Part of a small language model's weights.
Size: 16 layers, 3 heads of 64 (1 for keys and values).
Architecture: LayerNorm before each block, rotary positions, tied embeddings, normalized queries and keys, attention and MLP in parallel.
Training: a variant of Adam for these matrices, 205M tokens, 6269 steps.
MLP neurons of a small language model. Each row is named by its layer, matrix (gate and up: input weights) and neuron, and shows model dimensions 48-143. Each number is 500 + 50 x the weight over its row's rms, rounded and kept within 0 to 999. Numbers have three digits each. A neuron's up and down rows have the sign that makes its largest values positive.
Before each neuron's rows, "fires after" lists the tokens most often just before its 100 highest values on Wikipedia text that the model never trained on. A number after a token or word is its count.

fires after: "20" 37, "19" 21, "18" 5
L13.gate394:476400507416424510492486497489391519451505569453526609388480506542469526538381531447477498538530545566413522541520496393402467543503492523478431612516491551519479537516502549483443423459434464534459495502407480521507517402470583571531443656455486517533486494472455501395567509520601467531
L13.up394:481503509442531510543497486456543476483411543458472472466568502607467476448410482554461408536500589563479514479401400495493337537501444472439460524518534472490498504480462483465451423512536416489510591558489514394412492492446555519595498430587550466539543553565403476442431523560562523580

fires after: " " 41, " the" 13, " summer" 6
L12.gate184:410592450498470498523453471335618548467483523440545484447563475461393522444434444455493505508541469561521517470546500495454609507463542561514515443538460507493494480455532535520450455595490554480471532421503493497537422499528483539485403461437550552486486446485478460467481530511558481535
L12.up184:456551500491447490549494462439478462492481555465464413457477510472483608498522362509509501450518397462457414468480498522582557583448540527484435518507456502492409523483565425601474425497550485402486544479497529507487502541482576432457500473532516547559485468476469467448472532461441551556

fires after: "-" 26, " " 25, " B" 4
L12.gate159:547583498455499429456438553442424561541447487431555501447554432514504587488512501545473458456515507477524468329469451444454533561486550518553460591504535474535467481535457675488486504519548493501379449463444504488518404474501595457460480529445474514478521474646470513527480494479486515488
L12.up159:534479554442545356535550521520432520556467526501576516587610558583503548543476526564580515434491531509510434420504482542472473559420478429546465564509508584452459530427436516490491628493494434434461516430488440453495488414475513587505452526450453451437623477557552366520431508535404524513

fires after: ".\n\n" 81, "\n\n" 10
L2.gate296:500439547431479471436453554411461473540498494557576551490479445568510521479495561443420550442519484523561422492434532533448535353561514498552469457563436543604549509490435517453506580416488443521520454447471466493497508460457476493526421514493535591425406526473496612437483515474516488522
L2.up296:468442455539438452419484591435467537471434465595578492516493481533478442558490511553521473479460541575554411501469559486441556445448533488517533533537558472532527501496365574426586519538460492462542560391531514529456445483397508373461410542478583486463426509539515559395534548473526514518

fires after: " one" 32, " some" 7, " s" 5, " many" 5, " all" 4
L7.gate389:577455461423444482512464551530487541548493511481562586461437479429464522468498458376486577469497545435438517485547542477529503427523614542423487563488489593474502480495495487517536442523480518438511588549424463489505480513487534517513525603420549565502435544545480593499491438477477491512
L7.up389:460516545487469472577534514484424513527442520453506529417476492472545454513470498488564540558442460363411422564376542538504621586555438442451580530483500514487547496446439468482570484457393411605574527459491516438571493472533452481513546554613451506461513485454527502501527582466482521600

fires after: " the" 44, " was" 12, " is" 7, " part" 4
L9.gate4:499536589497496403575426530506517468481561488474498572452480442442541519428444517545443609498537549508423558463517572513399505495630536525494568475449490510453489595589599464595519405437440511461415539483542579529526518524509524442450462408478555600514586510564521463556485487445484437472
L9.up4:436498498508557447539475452600503481507455552470430420533487501435503508439484422465453516470530432491485510517493535495482476492551547551483469477524545450490481535465484518526425500528421422464498525522534619507454564554513531461515459386414600502622520468556553444557460465505543495451

fires after: " (" 30, " " 22, "born" 14, "," 6, " was" 5, " November" 4
L11.gate351:378536533527452501516499451427431466606547536496557443445539475516492501512453477459476472561533530414430489557519466496455452612550532500515510488505468422532510503528505519471457423449458486564455503501464462459484466551536479476554425472527472620583534541568616390568432443493465407475
L11.up351:505473456514492539603472474492515501388554424555545543458457414441556498465502518504479453505465495483593411511418595448496452514531480438403508541507510530472512623519368457474463541510512454509484405546585504585596492551609513457486499475527527474500501435487468549560482556445483455379

fires after: " " 93
L13.gate261:591495449500544471556548589411472432562504464465599438419471561503422521408479463465510499471504462572483470418591460501524557427469524409576392472478468534506497479459401576431481532563448491548465530384528517468471544478481529556411487476455475508432484474499471496496500517507493450448
L13.up261:477548545446534492515510439502497467456574397414519477470446434565514571538500418489512555555538438558453534463493505592535552590532593508443498562512467622508473470504508473558473409528495398602474517503595507560558548511446512435566503501503450493478444527458430463460480566445546474564

fires after: ".\n\n" 52, "\n\n" 13, ").\n\n" 4
L2.gate18:474431509502531560458416517521461373571494439597621405546548475539525459504383509474497529488497479471611514534508518464454461534530569457496625504443549515492504528547483525500551571475450452496481481548415577517487456549450545456531462515546589468478478456582477447447475572467534407484
L2.up18:474515477461455577455580522452540461601565455536579529521466462563544457501561531629434437452515543507490390586416542530536488486508503443578504519480500418565465448486465611407488512442545460447383511506536495512438510460518553427538459436460485425496504557513498512401456504479444457577

fires after: " |" 31, "|" 14, "-" 11, "\n\n" 4, "er" 4
L11.gate17:500535586525481588454422480530482482538509521483577475534511571555481528419478495528439500553493477479471596526531540365499553482438455528629483568430489457497544525437588581602462478457508589536466488440480378425459497489442519458560465474451495553408483524566534543490542410452486451576
L11.up17:504472491470498586451579359580522439459537513535506605496437502509578494536503442492474584518407476423522485558549542524504532552490495457495477466392460497493422538568549526443510446571542425499451551504473526467505523474533543434468437510526609490500577567559429494480651596558501519492

fires after: " |" 29, "-" 26, "==" 12, " Bi" 4
L11.gate56:585389487528518573530482508520473464477479458489592508430408540535451487464545565513567428521471550508485525495493537431484521476486521355478534526483548441531456503486582483481545458581407505461468537549473468455581444407559523535442487493573463460464525482581534418424486550466518494549
L11.up56:516417446469419435470498480516592524496562494525544508491381523513478355585502503558500441508422397494516468529524526461490447405570559449619478467642523516559439475520529572590475533509517518558533442477545439443483434461432452392491458508490531507450443510470529466444492488370577535466

fires after: " his" 20, " the" 15, " of" 11, " their" 5, "'s" 5, "19" 4
L12.gate93:443426468512572463506522512501471446537574556445469483479554473373542568487499485483343563535434509554401533439564514578519468558469523471551498481530488591566447507557435489534493504449421500646516544481483423496538450548448429493478515540455552510445495463457579463500534449553565533441
L12.up93:499514535429472521458488551509498513480589422508514483468446432571526533411455452505507424489505468584475521483487494522550581493416557414354503470420480516485489518522529531455500535529524544473469486492608592437540525494457511503530509508440511515544458492526480542436510496509521544489

fires after: " " 58, "-" 13, "–" 11, " |" 6
L5.gate418:458535441537502528462540491503501437530554567511537546469543577442492546489498542515485513489512537519538530429412452459512463459422504535592394583450498507522479477537512519502579473596522549451453521470436534481528440491443492524428433574514586474472444467531533418461680504498521494476
L5.up418:557420508476536536505539453470387484573531470454501527418473428494564540537490509485448480538363490498482459485431522511568490499511474503475572555520550492490465513439515450451476473549510575526457522427625448491528444518491530552507525542466541507494570437535507484458557531493539500514

fires after: " " 27, " \"" 20, " (" 9, "+" 5, "-" 4
L7.gate242:474425485513534565491484469477415520433496412521515516500428494485434503476535504513512553510547489493448420432539528474551566473508569436519382450524495431513397507560557556532480515597524509451494469500592453407484518598465449544445475453489489474435492499493467415494467461413519412500
L7.up242:448443497514549428494596496523456499591527502498427490437420546563574494487501507482576426464602504414515485511532534533460549506504603554437519529515535532524477607544529473472600528494542559492498440519479508492522512406511511565564482527493497442538468502587463444531550541392552429514

fires after: ")\n" 19, "-" 15, "\n" 8, " (" 5, " m" 5
L5.gate63:503528502451468477462507481515445475489581550460564461528452452492536536450475509561515356565580497416502469487557573474533540526424527422533556538566498477524498504511503519520620503491498507509564476415511432504479381433459488538555374432498494468544478449478607498479542493464495422438
L5.up63:481572512559600517556494457510433457459455506435562563460524498543471427473518626511499487516463524480484517509453386538546451619472498546520466433588428491584501571537508537540453527456435516448449445517589513590525461478552507508558490481580444505490445517554489496503502520506471441393

fires after: ")\n" 26, "\n" 19, " (" 13, " " 5
L11.gate469:434550454475484537520501525426517562526582503419545520532520518458507568545495512425482481565563443477457502506515535490500470435613548444472501500507453384495577567529491449526525569536503520512409472460512433517530471470544402447462467506486532534469614500551600417505550488487468443471
L11.up469:479530549547487523419464498521485450543420522503471501547396563412545530484469519517422539558447545428468488478607467487622454595487474518492475482425523567511455485678526432516478523442504580524535411514453547505498445530575481561583565508456463556466550447467441514448485530473545491433

fires after: " the" 57, " early" 11, " " 6
L11.gate189:494524429556418403488427490545485546537538550557493453491529417438544572489513507561484509440513537512486478452513555518563562501547530528501455516456456522436466549464479433519544437552506432488419537533504520463479488520456571467413464451541518539548483550516478483542564532534501474448
L11.up189:449569509459549486485547489397423516382453501450491494544515450552505558484558394453450524431456416561464468472540487639414445539502520515571521459481590462481523552571489516539461464416443534540461535522436573551499515414513457500518513452494579490533543449526448592516415416482578511435

fires after: " " 41, " (" 9
L12.gate341:537512500588460504501450548483503480529442402493556547462514511451385534466556528448496405522561511555488567515565586474491571495538521533545512542478477450412587493541441524594421449616496465508494430404483479485427463623461545552575442474447485509491539447503437515611452495531553393408
L12.up341:505472494516545580540455552620549536490537544412505540405436453509479461545577446529566516547443473440571543432579457451505486499390496490500443518509480453504608521497525467556437509524517550419488488442601445438458514482590488478547429530469514590590458505576510453515503467539501448584

fires after: ")\n" 27, " |" 21, "\n" 11, "-" 10
L5.gate262:451493478504519559482519417493507555467558464446602499486526630465509493486404560460565440499509539505468537515529563426509608511517485463531566554454508477473505484484536505536494405523466462423532555519488458604533557507458443401522467592495503514517518539564461398452544534514496434425
L5.up262:548518481556505444575556495425500552459542562501489491502548525395387522518549471493465493590567465534426515463560462532550546464467615450445475488566491490500521455500454526519469462554467505579375468437432480472561484526540480514561548487417513507562509516408493458509492541352539502505

fires after: "." 20, "," 17, ")" 12, "-" 8, " |" 4
L5.gate115:423529507591426536430422466498525469508638386475549438527431414502523456563509492503443394538519490482453460468490620419452490418500543567515470466478489468494511459531515543482463514536456482588483504497487534495477451475479532480450433499465504515568448529514438471544621504386572583521
L5.up115:477514474455530516454585455494514527550559533518511496530490434533521496539560483546562500465440492495513484490547457582460513502538585534534446505497557468477494611496463500562500605478433382548412540454530448595512459460547529473445452521505588541563644496522503537412535392531482595478

fires after: ")\n" 20, "-" 16, " (" 15, " " 7, "\n" 7, ")" 5
L11.gate210:422401465516555507568513440440432531438489522455446485523473520390513582442425476416443555535544455619493539458469424418502447462482520616547501542457488530513425468460570494494561511517554540479493387536567552490552503552562493405447468480432557534474513426518523497460421481478482497533
L11.up210:463556515484568530392487493454433525618528528533477489509454614540500545524474512487514452473395518474381507365568508567554502541411548500488463416499545583516475562589490556574465483471475601515470513454532540575490410493551482488537470573475478486499442537433468591528472556504485441437

fires after: "-" 39, "|" 8, " |" 6, " •" 5, "\n\n" 4
L12.gate162:552477416603442483550519451504506357570505478420486482454459411431492470505518531532562440458454489566539520418458615448463555470530503475549511495555479503536521538506550586470385473588492471484442470456490522508469546478501657459593516440529557441508494473538544480501546444513470448459
L12.up162:586459502470528434526489485504456465429486522473497584518507561455523387566509503594454463619554536514604471537452437528484512486523513468482563537465523496483475565527519535517549600458496513473523508559558495518528465535479492466555497552534539500429442482509520574416420470566517462515

fires after: "19" 29, "20" 17, "18" 6, "born" 6
L12.gate419:560499506445415462522494454458448358444490490437585423459485508468499548480429571569456538439482579521554546466524461481550525503437578531528539547454535466539510487475450545542509547537526481530513489518318611499500520439533489462595436547452532496569489476479461591468492487553567474466
L12.up419:508442534411502618437441477510483551475446528544434530491504468519587533458633404490526462501559595509505522516480524626545356501454409422484541433533483395459525541555438495455538511459404421491480549541539418485521429533458578528524475501549410521505479493542522571551478548473550424466

fires after: " " 44, " (" 11, " port" 7, " \"" 5
L8.gate495:522467574547573493520542456407416514439466480535487509499487524499476459495545585469420558449581522539528519451577480483540590542497512554520471539493442407559466575491489555421542550541473521557479582458496397394501458574501533579530463458511445572425471466480484487566564530446554416402
L8.up495:408448506436539448500545410572464482549517378550490515462502507465471425521552462445514533539544486507571566499481487514468537496457518490446505484549506460570514508479525497531480474558502457451612584449530477352558444507493567444541452481579509564496441524537440480474517413445567552509

fires after: " " 74, " (" 23
L2.gate179:521535521498523487584572461464472495616526424473566551544477540454525568479334511520445429512478525551473534491531505480445561474460545537533519674528411453465434523482435500500558428526441588431512492600520456539534403546479523443464389624449615499457469427460532469428523522444395448439
L2.up179:487471557486508556553532494422487569579572458486545497500573482455521572584440622463503466449491533587428494454497418413626523517447432544424528553584500466447522574431480498511463438590503553443469473547536440527549431513364555403506501548443494522486457415515511566441600537498451474443

fires after: " " 85, " (" 8, "," 4
L11.gate337:478567563552535516459451498468499427445376500468493482393561580446414498448555488459512480466512454561579481469514531495536403412490451489566376468573519386548569428483517569459453605571522508497395490421457532464548461572547476488473400460429474550445516374593527427592400532511503459448
L11.up337:454530542517537491551592521602461462550606554423525433469538517502474528503502491505482614525462452487485458579549446496488538534550509459509563464545523497494431480446550515494404440560507450441497452448456473544517505480603428622523436408392493564495549497405438516477438535524569572488

fires after: "," 55, "erm" 4
L9.gate364:501650554472534446523454554468521435439536497465561495486511524479562501396558545471508510495598493474572436513566474553380459455490569516527422519498408491529497431452440532473466507538487500499486512546485560455483511424418491486484366501518549583544501452534531455610562570407512558460
L9.up364:541560511420517579527482489490507465537531455545513469496525465499508466597439448488423442554501474499520532588516582525412502494584527436427617528464481560501497422464533480569452522554499444368566593542431515504540461538484413457463524447440547582454421437482466371403541444494545579513